config.yaml
n_layer: 9
d_model: 640
n_head: 10
n_kv_head: 2
head_dim: 64
d_mlp: 2560
vocab_size: 8192
activation: "tanh_gelu"
norm: "rmsnorm"
norm_place: "pre"
norm_eps: 1e-05
positions: "rope"
rope_base: 10000.0
rope_fraction: 1.0
qk_norm: true
attn_scale: 0.125
bias: "qkv"
tie_embeddings: true
parallel_block: true
init: "normal"
init_std_qkv: 0.0243
init_std_o: 0.0
init_std_up: 0.0243
init_std_down: 0.0
optimizer: "muon"
lr: 0.00174
lr_mult_o: 4.0
lr_mult_down: 1.5
beta1: 0.95
lr_head: 0.00989
warmup_steps: 69
schedule: "wsd"
decay_fraction: 1.0
decay_shape: "linear"
final_lr_fraction: 0.0
batch_tokens: 131072
seq_len: 512
doc_mask: false
train_tokens: 782100000
steps: 5967
dataset: "wikipedia_en"
MLP neurons of a small language model. Each row is named by its layer, matrix (up: input weights) and neuron, and shows model dimensions 464-559. Each number is 128 + 24 x the weight over its row's rms, rounded and kept within 0 to 255. Numbers have three digits each.
Before each neuron's rows, "fires on" lists the tokens most often at its 100 highest values on Wikipedia text that the model never trained on.

fires on: ":", "q", "-", "gh", ",", "i"
L4.up2220:103177210114136158171124109111147121143096128107127081163131107120186148131142147155143151151148127113108173098113131118108109110114127122134123167130135114110132117136165124115121133122100105104108125155092112107141129127106144136106137107111134118171132130158097080166155066109139070108

fires on: "."
L4.up2297:131139128175139122112138153092137089091099137115123147146144141120148084097152095092135154119120139132127135172090112115124130108121112134148139157104139129144093148122150164087073143117161114153128111147139138133159135079140112146144109084102100144164103147150115174153105082112168169127

fires on: ",", "s", "k", " and", "ó", "si"
L4.up764:144087113135099141150118081164113121140116158114147095134143135135148111091158142133147183149094159143157115111154078114156155132119125100154149118084151112160140157139157081139122117095142110091103117125126105130186159120135140151111112120176138121127131121117098105154113158154091157102

fires on: ":", "=", "do", " fle", " like", " including"
L4.up1009:104146161154148139122111142105139143134114157134119136092114136133117178107089124115116126118107179098147114148115180154156127128118175119077157125076092138086111145091118141071131121118110120143122151143146117124144153129118137106141192154150125129116119145177127107169149120131105158137

fires on: ",", " of", ".", "stan", "i"
L4.up284:127108109114124124151121099162144112139148172167118115107157147127144129091125133138102096096154143126132143147127114114127133139155124107184089147135100146131172101153093142142163115072143126148107154124107117058132085109119139143090151183076144152124132119083146063099161136148179116105

fires on: "=", " on", "n", "′", ":"
L4.up593:125101140106124179103151161108116123143130135084123118129150121138171127115189141137137153090146129095081108165129163112125131133108160162133148141160149160149134147190126151092142145100130161131159146126122072133121129082116171112132131175128116090125104161111133121105109130149155104102

fires on: "s", "os", "al", "z", "é", "wide"
L4.up1704:162125104153131135168142108142075113130132143093119103122154126108131156137104098107143107099128087129066177139098167153119126132132070126127129119127120144141112138127141095111114122122108107126178127091113131114191124130167124145116124092180132138133161098135117121142088118156120186141

fires on: "=", " =", "i"
L4.up2296:105179139170128101172123117111148084120152158079110125109192126153205141106129069138149158095151178105136158131139143154149119159140152120075126166092108121142142099094105143119094104104153122129103079156123135108127145099138135100155121101139124120112124151094165114075138143124145151129

fires on: ",", " he", "-", " and", "'", " There"
L4.up794:146151132120160141170137119098095101094113114108090132097091118131155128068125174101132163103119148085147074128095148142117118092134154132141141123126158156078132130125096139114134099084130104124117130133120148137149140123149169120128170150127156123172120147112139104143147136136135138142

fires on: "s", " his", "'", " was", "t", " II"
L4.up908:131171166093152145133117134159130122129092100135110122106108146090133153128103112164099102106133159131134123082142159085092108187118152115180155108095139135123160139090146130136131132121096142110129113101148133147122115129172169152127126150113105146143118119106137129092140124109119176132

fires on: " on", "on", " to", "f", " On"
L4.up2065:138132096145097116118146161091106133116101142097142093143125111126124145143082125142118112135138166142088157161112155186104143115087111104188083162114129108139188108120150108137176089112132137133132099097112142120101163108111112127096163155097125122095154087126148127141129141147156104087

fires on: "-", ",", " and", " Film", " Sc"
L4.up1341:146141121152142150080127135125112103133106114124143121148137099137121140142123116126087170120136105108142131141168163104125143094147145177089103124127153092129135162162132170099153166154126176133116125118096136095146106107107125105092115152172101120096158079141142123124191132137100148138

fires on: ":", "esh", "fe", "th", "′"
L4.up559:090183102100167155120119151130136103096096175143168153091123126132160190158142119186088096139098159181122103151126128075071129153127108181181142137159136145144198134155110092151116111121132119087119133137128122161127138125115140107129135143135115118131148151131140147118131111123134133113

fires on: ".", "=", "en", "ha"
L4.up1619:146127103166113168155154093149107106118144139117092167109139129157090125150155110131080102158091114085161128126110113113157177156169144102176111134167144180154138113137136165128125097149149122136141166130145129088136106085134136153108095104126178098115135141119114130114117138125122154106

fires on: " of", "ch", " =", "ug", "pe", "gal"
L4.up2074:170127113145101111116157133114144169088078138098135105137153112120090097148149131149143184156130107140124160097157120131080181099114123109122126182117095123118152092111156132123107142120151122148140135142130141137095110127162130094188151129131143180110110147183156128143146150152154166131

fires on: ".", "="
L4.up2066:175105136167149119140087133141136115142160148150123166129122193122144140126137141116149135149115124168134136121144141097123124132172117140133123144163191155137158129086111130150107084173114103134147127127148156112176122136100172136117069143137164125104122145086141116118105109115085155179

fires on: " most", " en", " mar", " and", " they", " Mar"
L4.up1889:112136122117132103137125086141116146123125143143167131134112159126147132168143148145128139114132102150113139163122137110148148161138126149081106126109176130132124123128108177108144095124176143138137152131147126117121136121101147140098079146149107137097129088110118075163116154123144136111

fires on: " and", " well", " that"
L4.up1395:093109132143139140147115114161151086132074153151119140089184128137191138115121140130112151139120157139161132114117120145088123098129121089143106057135131119114098147163098122095112140133091175075124147126122151148163130134126130108134132124137130157141110144179152155147178101165127168118

fires on: " |", " (", "oti", "ap", ",", "-"
L4.up2195:107108150130106092130143149158112140120114166142166108154134138143072125131126091161159111122110126137092170144135154145097151163143102072144142091134170150097148104113123141116125068161102135137152122157129168126091106135126126158125133112133188099126163129143104112118073120158063105089

fires on: "ly", " was", " is", "edo", " being", " newly"
L4.up1990:147107093133110124126142101149118173148092128102141100110121110077146095113109143147105100114103155125108149123147193087159130102096121122145158124108136146117141140163136142154138097110067151116109128072141131110114169096154158148086135145150102108135117165116122111131042106093125124120

fires on: " of", " de", " to", " al"
L4.up305:136135115171161098122096132127210141130150119129149088120142150111173125137109102143136153136091109096124110116104146153149125171123156127146157153132111165138120072148165079115142102166129098115141175121120119132102152123133147116132117162130126133157117146126150128096111112143120091124

fires on: " of", " and", " or", "ly"
L4.up895:128140119183172124136108148099107116138111147150096163153108123102082109113099168127128118132151141127111103160118194090117134094140131107112173128128121142135100190105072149132120119127124126152133185155133163115139108114175142121143135102183111145116135128082121175175098144140125128131

fires on: "-", "–", "d", "S", "sp", " of"
L4.up2213:135142086117153085114165093133112107135095118096150090137148128148103108135113148131170103122146108128122122147091119112129160132102119091128111099121151134109082179171158107159145155125128094121158131145142119148100081127157158134126157109116140148104093113117147155177147136159118115127

fires on: "=", ".", ":"
L4.up573:141130163167173094171102103113177121131157105153171151094138099147113152135098122161147140167162135166125127143087149094122123138108113155161159171145140110152105149097138130147143110150127125124094140125125175109146143119112155133134104133146120116147123167126090111204152076114161110128

fires on: ".", "ish", "00"
L4.up1447:151093136129130159140101143145123101077144124173169130146089151156156154131153092094118089148097105102139121153108115112152129115113091111081134059101152126082127148155135161108109165144146122108101119177141108118145130090115136151143111132150141101188115143133127108142124111100119156138

fires on: " W", " L", " world", "W", "uv"
L4.up2253:114140092137154089170115131124110120111094108155101154077122196108103108141156088101100111126185166136129135181122169105100099115063109096139140133107074157119132171141115120078117120135104120148143139142097157136123190129108102113127114131138157138117132126132122105130155058122078135120

fires on: "-", "ult", " unc", "ly"
L4.up624:106135114114109090122143142138151172093126128107139144132102165126173102120108150119126139188126138079157129117159119125121145127119122122186088130160156108157166176138116103110132147120132087104130145135124140123132163145124093108107114092145146150147105122114128142125146144073143129135

fires on: " and", ",", "iv", ":"
L4.up237:142137114143106171142094172099094157147099122144131157077099162122136099117169103138148145156145131130167119132091121144127154131117118104132166126126142109106134112086146125101144126092118097150117148119141162099112112144144155145116119153155179137099094142092135071101139121119095119105

fires on: " of", " first", " in", " to", " called", "ed"
L4.up496:160133090131135087119083102146130152086170144100133142150152159152105102114119099130124170103127127121109166115101109107139102146136151115086108113105171115151098115109101167161172101136133114129162081120119136141131121150099125108104088151142159066101131161138156104157169143181113116156

fires on: " e", " Society", " Re", " Association", "st", "a"
L4.up458:112122128144091125106151079122129123144101104143128159140171110143149144108126131102132129116044131106153155114117099123081145142146180117109131119116102167122076107104175102087128117104120122162104124126146146155179133123142130137133092133118157163094135141163072124095204115154123114107

fires on: " of", " to", "r", "us", " it"
L4.up2469:156142157112082135097128107127153136123095134139145113157146077104122117137147085083173115105107108138170139139118156150142141093127114139156144178134118137118119163105122123148100115094143152118126152131114115133111108144118149120128119128146185152133086119089135114133127138132152131167

fires on: "e", ")", "te", " U", "ge", "2"
L4.up1243:148084151120140123132123129146151126140173126111166130134177108136152123168128131127144155132156149122108189134147102128161152122139155126150134118097127134093103151176156100110129130114142151159114114098094118154116144152114164140159160145153134114130181111126133135149152153120135046099

fires on: ",", "-", ".", ":", "o"
L4.up1940:116118140150136163099182130118133136176139159121123137084117095118155132088146190136149140140162149149128131107145089135162067116156124116114107122131131113109092131105115129159095126096082133090124077109110146114098162113143118196144127114146151159133114163086101079079168166110163109102

fires on: ".", " Su", "din"
L4.up1253:110142113186107127097160111097137110125124123126106144129123121093169170129153134141097186160146120132130123147155148096148128129153105139156133172083123093173156091126114145115139116114080140098124111140093156140108100067156136167140127121158092097164129161142133117128111150102089139169

fires on: ":", " to", " of", " |", " with", " by"
L4.up2208:110094147152176126157137113134106128094119096138092138137113108110154125146156113152127138159108114151149159109113160117179137173154153150126137192121132096089084153117139106115124173138147154113151161144147093117098166128102144138133169124136166162127123098149142111120101152111186118103

fires on: " played", " are", " an", " of", "/", " for"
L4.up278:044154139102126110128124108122144161103123138167149111121161105112152117120134097164146081137135139136130124166107119151148088148159210153146147140140150161084113074110115115168135108082139168101164128138132145172095125136124113112120074116108135074137131121147138150133092130103132130132

fires on: "r", "l", "N", "gl", " Ver", " Sel"
L4.up803:138141143134121103147111134119117131140176104113105090117126142099145143115103094139135162125137127103133160121176119136126152120133154128125170115132150158116132135146144064144137139163133071137127091125163078096114176111130179108133109141135115104112148147102117135148131085116146137173

fires on: "-", "/", " European", " and", "oc"
L4.up756:188162115163125130179097097121165121114124146109161120151090130117105124122127141160118150105126136132144162078135128139153150156117127129129128140176132113155124138129117160124108121099124141107143103116120154135147130136122111124048145150155129138098157129157112134116122115105051119194

fires on: ",", " |", " and", "op", " of", ";"
L4.up529:136098093108137126125147134104109120107103132157140120123124131147131101153102133155157152097099105147126123094134092137138151159120106132127156148093136152098128138108136088121126112130166060174106116129142141109139136123153128161112129129134140129109101097123107138144135114185122138146

fires on: ",", " and", "es", "p", "s"
L4.up2466:120133142124122074113082092158114094131124119107181170112114138110136146124158170085126161137119126131113140138160138090166143147139157130111156072109145150130122136121144106071182110173098103136172099134084092099129134104090120139102086131162120113140143150111115145114136146126102170152

fires on: "-", "n", " van", "pha", " Van", "s"
L4.up2291:108145153136130148131101098113136155102114094115133121131138128118093135112169116122149109111105106145120163124118105120160157140128173093122144161115171132116112137124110112137160140140108143150069089135137129139141135155170117117166072172127138112170142152087145119116127116132152119119

fires on: " and", "em", "nd", " than", "ch", ","
L4.up2240:131178175133116110159115134142095106155118154092125065117129122130112138064118129148142127133122151121085092108145144099186119106135145152138136112142122151074145154140081105150119141122108117122095144129118109136125117149116103104090134165194085094106152126122116125154146138133110111140

fires on: "is", "s", ",", " a", "es"
L4.up1655:157089135158110105126154130133170105139074099111122145121108133114083097114132141108118157154187162158168141090108204088120119143111152107101130139170224067140102166154135109154107146121143136107091098116085123123128145113138159108139133106096156109114154146110145154132143135124129108123

fires on: " of", " is", "6", "ild", "nt", "ld"
L4.up277:089190144166130050100127158128165143146070151146144142182114117130114101146151104066183164138099159112128115140144130131153139173125111149131122138166103139166116163126139131147136122145128132145114120183146102145137121164137136142147099111114169164142133149139112107121140174159087153164

fires on: " had", " has", " with", " have"
L4.up2160:146105125116117115119123115081115114118120143132140104163143092155189100102083124144117203110083139101115148119143125128136151100135143143130129135111097126127109119110123148145103156148156127121154110112138163096125119142125171135151167124121120142121142152144125134089105138133133125146

fires on: "s", " this", " that", "as", ".", "l"
L4.up92:160145104132141104097126128157115138103122154120094120093128104146139150120160099108060152132141135130139148159141149127107096134129164072167147139129148139145128110119124147119120153175108117131169128149105123174149137093119126132122154112092105157148136121114094156123131182152130129197

fires on: " |", " on", " from"
L4.up309:137156120149103140139128083130095113134137135127123136112167135125158137071098143168167142105110145120112112117145085191081141079163138130151117111134120097191160122140124113154130153105166151096126150087120153128131153133121133156099114097122120155079159088131110155101144111156145123150

fires on: "'", "’"
L4.up1716:143114119080111106100104135143175094103140193117134122121164135149118141115100115108133141115094132096162133104122150147138135125081153107074163107112153108086125155116129165097074102089146177137169063156127121119129130101123128174108129137165096122145165119139109139173098108101103110181

fires on: " of", ":", " from", " →", " club"
L4.up2166:150111140190142126089154170157139161154125146127123120122079106114168136134148136144099126144103128140145140140152121135146153143134147108150133154129113099113122122137076149149142159115150158127104147150123137131161127136103136133144116152131170133087126123055145133149157141122182107077

fires on: "h", "st", "ift", "go", "ort", "y"
L4.up1849:140138154084117082123127136133131129116155160163151106109125146156163103109122100185172154092101124126128109117111133101090122128087122114102104099153118153146157130155115118100105119107113119111102130111172130122154126104146132110142155095129123143119141137154149097146143114129113105122

fires on: "'", "s", "ph", "U", " U"
L4.up1459:094124154139109139161139130193150137128096114091088127146118128133160136116094105106118137124145134117144118149106166130153166136141114096153133148141132121130151088068158138124130136068097099121123137146146119081123135147145146139103123140109127133131135085149126143102196107147118116107

fires on: "s", "=", "ed", "tic", "rd"
L4.up1485:068126085196137127114144135108146118129114136098158139095094082126104114155122139169140135130140125138147137134111158094101179111105095107069131120142180167121137176127137106110156094131125102111131094131122126174158119172094132133113119178107147144189138130122112079157136152097105116160

fires on: " the", ",", " and", " part", "ter"
L4.up2437:130114118085123120122150138119117100161173125133137162098140133110122135138126134158091136134123141099153159121132111113148125122129138084118172114125165131092170136130104151148133141168096127131177108145105113184089118125129124129113165154147157155160121096134084130126133122150122121168

fires on: "s", " =", "es", "="
L4.up1789:129159143161139159149124159102139101137107127148138115142172122160131089108160105084098119125146165122131103170118138175189157148132144160139132176137133136136125145165100137133046114133155132117121175141130128144133153127134112105154159128143110118133112133127089157126113132151135114144

fires on: " has", " is", " form", " and", " with", " was"
L4.up22:131100168109130091127129098134155145116160146115134144133102170094146154131129113127164181115101112105085150089160130135116137110159144125131114179124123110140134095111095109146107110124158099123145154104135131088154119134116154076112102148140103091155130145136155162165098111116121115158

fires on: " of", " number"
L4.up1696:108134182139101112112184089157157123129102158160130135140096146110128185157102142114138127116144101119172120155144129155131127131114109169176120183126106141129157111140144110153143151080105110154156072153118108144133136153130149125116133149105125112172123087133153143148085097171084155159

fires on: " and", "-", ",", "ly", " or"
L4.up989:124134157165122139119099150157124100104123133128122109169117107122154159153127138126148129116099126129084146130151113134136097093119130124154113134134094118130155139184071141097125128100154124147136178088135140137165116083145141108133114077167074144146075163141094109170131117140101138128

fires on: ",", " and", " of", "cho"
L4.up508:129190102119122096128117159140118097120113147100097156181066167174103142133109158133105146092099140112146135118131146131111126105123152134096134132092169141132128090141085168141165118088128133104153115143122124117098132068155155128132126116189114131121147108115111165136152084108113122173

fires on: " of"
L4.up1306:137150148156108169122130101144119093137128150163147124117150092122159129129122158090154103128131149127154096140132162136164117130113139122189109170163090128125108124158132131178135111084121111109093147142103114134117118112098158132136102125143142117125124112120147097103153115189156121156

fires on: " United", "W", " child"
L4.up1864:090101127122143106133146127143092090147135155090094137145126148119158153170110148140082163130120141107101086103095143094157135141117077092116125110134072128130133113131112118104137141102124113178107137119154175145110125106137111111119121115131143157136150169135129123115164134093145118110

fires on: "-", " of", ".", "um", "rea", " Length"
L4.up1290:071128164160152136145157110115120153078132149149136116097124151122150121138138095132153113132124157096127135130157124130098129151086106112166098087111128093129119158132136093157170106130125123119102144132150086136141100115085087094114150103144158094088158119141136073149148124138136080100

fires on: "-", " not", "%", ":", " is", " to"
L4.up2115:103114103145140110126105136113110115093167169171129134110136166096128123107119149130105181138137139077124101142177125152131121082123105144152143152108171148141130108128083164142102127081120100103151103154105139095124126149116120144127118109178165137115116131122094150156104150173077150146

fires on: " of", "pl", "AT"
L4.up1905:162190100125064092126141144143134163103167126143152101156170088109101103139109146135130112091099148152069118111144159106155154143135152098077155138110103130154082118116073135126103102139141112089123140130106135106136149096133102144105113138143146147122144104117107116107117112138089128116

fires on: "s", "g", "r", "t", "z", "enc"
L4.up474:125139158155107122144145114103110124132141124101148154095167130129147095150104151122104121132150154164172099149159144131161122125107155122157140109141140162157150087128162158157154163116092106104152114145109133122135103171120112145125116147109121100166140105099114117148131141130144160144

fires on: " on", " 27", " 4"
L4.up856:163148136114092155085122165148112142121087169117116098126150128136162131162151090154115139118136187149113178137161109135143120110165138109112114148107094158116095076113114126123104124127120154168153127155129134097157162095094176150117143141136106145168108092135153182167101101144135133134

fires on: "s", " and", "d", " for", " of", "ss"
L4.up1759:121116130126147128092192133099122132154108101121094110175147150105119136104149188189128133117140174139101142148161141117121086091102160134128093114098125112142143156150150126170096155153111078128098087140151131161130103140159170127109130135127145160139145148123095136162184105112140158117

fires on: " and", " very", " most", "ise"
L4.up1762:114105168138104088088109112126109170125138165140164115156104104154115148110089087125086116159124139152138122138154139112124129135139122115097152173133117123126145151177093128140140123133125124172083118123120098161169158117130122145136091140152129089098100136114176146120141108097150154104

fires on: ",", " (", "L", "T", "va", "ca"
L4.up563:176159057124133104099156139096179118149148113117112158175153095122118152131114153114114142147130110122127142156147147090113094114114141106156148135158140144076097164150074101132140167125151142161115109143094130128127145114092143123138110119129153155090081104132157107132110141154130139128

fires on: ".", " and", " =", "ed", ")", " a"
L4.up1493:097075134113136079099135163073103141148116138138119137150134154113138091152150158139146137169138125106151114144112160147149162142120135133129141085069130144166184125128153144118105127138076130152119124060096134101199120168131122096137123152119141117143137156134153103144140163132091135103

fires on: "s", "'"
L4.up1626:124135130141122122120123137117144135124098152108135081119126120158145078168119148111185115112114099160149114116109096148128104129124108152095134101147166108103157136137105109169126121160086142168130079156153102186129104104116134133145106156147133116118165137113166114101127107070155124136

fires on: " that", "S", " which", "akh", "os", "es"
L4.up824:129085099126100103110082124134108118112139096171165159054099134081167122116126158126078147116162112149173168109113141119116183123106137140155154089125141128124112128101148138123114101083157156113166094127152095119141129144154109079117121106122153126152083083116162167109103107146140155123

fires on: ",", "-", " of", " and", ":"
L4.up461:125099164105137077173141115160137179151121147077149155140128090121133120143120118136160131130099091120163120108117124179122117125081124111139125108145165140105168113099120106118126145139129142143150128116130111107137136112110101121161109186148088158134155130111126136178146129106134167120

fires on: " well", "-", " it", "ing", "–", " of"
L4.up1016:121137108140141175077113123158145133148148081124150152118105121120153124146119131110133118116158125191127114145137153125170108170181137134140145196113121116166117137127139182138116108175090093128126146142086170117109122120099152146101131166133140115095116177117135121134135128152145133090

fires on: " years", "ly", " while", "year", " months", "y"
L4.up2080:155141116174157130118088149126121158126125129139131133095142140055114096165124129123091107104159129118148127112172126131144109161099125106134150101163133098123148176133101130134149127067115179140113113102162123108104173162132175113125137165147119135188126150089188141158127109153122076129

fires on: " and", ",", " &", " reception", "itch"
L4.up1872:152138119179050127177117132061132095157156172098069135134151125135120183112140112096131139117100132117111123126124133147136146114135147111147140120138104178094131159080131103129152155142123139135153148136139177119082141119114140088111170132093142096114167137121130159093122157079097115135

fires on: ",", "|", "=", "-", " |"
L4.up2009:141116149128121150119095152115115100151135180120139124110099162109147113153134110087109096123123114129157134166141144131087099140132159142100149137102191120127183156141118138113141148127140144154141189157171177111113131129145138129139158090159101122139098120093138139134146105129146129163

fires on: " and", " of", " |", "all", " &"
L4.up1686:127125084105139125152116099122099140120138119121119103103111144187163111099078088130162176095153149149092121072124174142116157123149142105125129123164151138078065084082110132129124123118089152135129178109108140101087142084116126137093096166092129147071095155119136130097125161123130096111

fires on: ".", "=", " the", "ography"
L4.up1130:168111135128095130133136150142153116102107125169112166089117153124117149143127128139124128114137165132153128096110145095192118142098107115162122139161174097131168147169138097105154106169135151159153119136117145130140176133137148113189114134096135139076150089142113158126099112114154164117

fires on: ",", ".", " 18", "e", " May"
L4.up1013:151162088126130121147131112095129134142137149100175090129116109115072156096111142126102174192140148132132152137171156159116103102158147115167159126148125131152128124125108149158155168142115133151176137102125143133141084119116116106139124098148097169121113103108120123104124129135163161120

fires on: ",", ":", " of", " West"
L4.up2353:103090121144102150133133140113123136137086125135145162165153090104120133078107115195136134126130100137140159138159126141127138132131084148116119121133146131179115148152115131092120112124132156135125172139120101088114167149115171128116172142095136090115119130113127108146152109117175136125

fires on: " an", " An", "w"
L4.up378:100152115127128098152126142093103161129120144105104106129112094147110145131155117169134131116148100113122140174140138125165116128124095135143119178125095148100110142147105107114189122140163112110144129171133128145138134139149104116145147134107121138111137135142116111117110137097123142174

fires on: "'", "est", "’"
L4.up1910:131124166125128141119142131154096165122126121105150144172133149116152170126078129097146175121117113138103137130105120158105173123123107117108146123086129134129146093106147128095086116113119169163120124180088129131134137148156125095154156120162129168131134077113098137120108100133114139091

fires on: " the", "-", "Film"
L4.up1092:129161141151101112185128148161136109099095149095157142115140125103178126173146097073108127134115150135112143120132098135118146129140112141156107153111255153127097130136128176117112087125097119139127109156119136157164107134129147106133113172130134096146110138101124098133143130117144143141

fires on: " =", ".", "=", ":", " |"
L4.up249:140113148126146096141137148164140167109164125166107123158149125121141121118127169167101140149110109154119122174086154096121127137136168154089139101138222112189128144107107126124129109149102142114094119134082137138167174104085159103092102077128154118162172134123115101130121107106153161118

fires on: "-", ":", ",", " =", " and"
L4.up353:122084139087103140098126105087126161110145140085079132097136147138153098063133124139149141148134106143119115096125139148119170164120165109124127127141132094124131057125104159081107162085088124173149108157115143093185193213130082145134106104138172157159074127098110133157122113129126114159

fires on: "-", "1", " been"
L4.up192:125122136145143097134142142161128135153121149166126134174128159112116126118154160122100120137124149086155127089105111157118106103138100108163092126143110096099171126162141081099159103135108120130105082145144105131134110119130136117112160102109152091134132104132132135106147134078168090115

fires on: " through", " on", "—", " called", " [", " as"
L4.up662:122106134139167128119098100140168133121153170154119117129144091116102172093092087143130147163119154144125098151070110174142128139097172088115117177118086107152142125122094117129180123066108158131132145112144147154124157128092134137128111129128105173095095088114136094164137090092144101194

fires on: ".", "=", "|", " against", " by", " and"
L4.up1221:127113149140117113174076120124170132119148153136157113148162127105117152161151091145145160144137101142136116103067167119140150120125133108136176096130178145159077145125141145137151102126131139126118105132092126112144141188121139082132112112138143141100143100130162104151098114114107163096

fires on: ".", ",", " |", "isa", ":"
L4.up49:142130162131154115107134123073134114124130198108145129141147149086134142127103113146125096121098107159151176099157116139122142169120112149115143152122165141131157159157081118122140159119130152134107183155120097132129118152143178119116165177128110146184108090107128114128171101159101119154

fires on: " |", ",", "|", "ass", "c"
L4.up1049:143203111124124133158121148077141119069134147091098133135124161124133133121143119149142143168174136100106123138098130153141114158163141160104147075156141103107133149172094120145168116136163139146165101146140150143105154109178121130072118152107142095104108130102097102127124134148155122116

fires on: " |", " 0", "s", ",", " ×"
L4.up1950:105129116111133125141137144134113111128154120135085118132139156154122113106172099125143203164138089128091146121176145099125125101165124130133123106126156145114188093132099101093103174119151108124128110108092116115072173110126085118063185129150123126116132084146140129094129109166124151174

fires on: ":", "′", ")", "l", "mi", "uz"
L4.up1382:125146089138141123159123122142097110140143144130127185156077167141125165178098184139128125127149116098155144120115106111134108122142155157127136149152191111115095114102126109179149125162120133120156145141132080157172120189098125132111136136152129115114118102146138149103179108158187154147

fires on: "-", " |", " by", " of", "pre"
L4.up1004:143127125134099149123100138101130087124114140146116110129102151121129106150116174150093103140123168083165137129129108130111110113089161160135097069150118149136124157098148162100160100099096161113100134110146161183134172145120135170134106144162127132080150114130098146168129070161130135120

fires on: " =", ".", "=", "uki"
L4.up520:123123127167128135136120140140096122150118169145095123158118128111138094090093125148134113124125136101156119122180148114151113127070104139134123144145172153098125167171107128097113129099143087149140134121099152110160157134134119125176161082125097086127110164148141163121116106136171169090

fires on: " and", "a", " or", ".", "ya"
L4.up802:155157174126159113115147129144078137119120138134140145130135116095101092116074128103142132122130171094111132146137115142075117119139160101122169142111133120086136121185122101140151099096150113133117122087139158104147178108123118095153156111091143147104142115137101126174078140163138133112

fires on: " under", " of", " in", " by", " Place", " first"
L4.up288:143134109138126146128107113158084135143070181160150108097139127101161145138152118123144116131172137144107106131081143185105141124104126145150096151140158117165149142166122110125142094076099114078095129151121118130099101151129187119121127109081109090150113122089111132192123128124107122110

fires on: ":", " of", "|", "ipa", " Total"
L4.up44:129116144124131151164099122110117179158143119118193129121138153120147099116087133170110164127120114133145088083127172140125107092146120120093127126150116132126136118143144148133136053126103132158167093145100117108148160150122074103124152075098103132128107109133109103136126097095097176120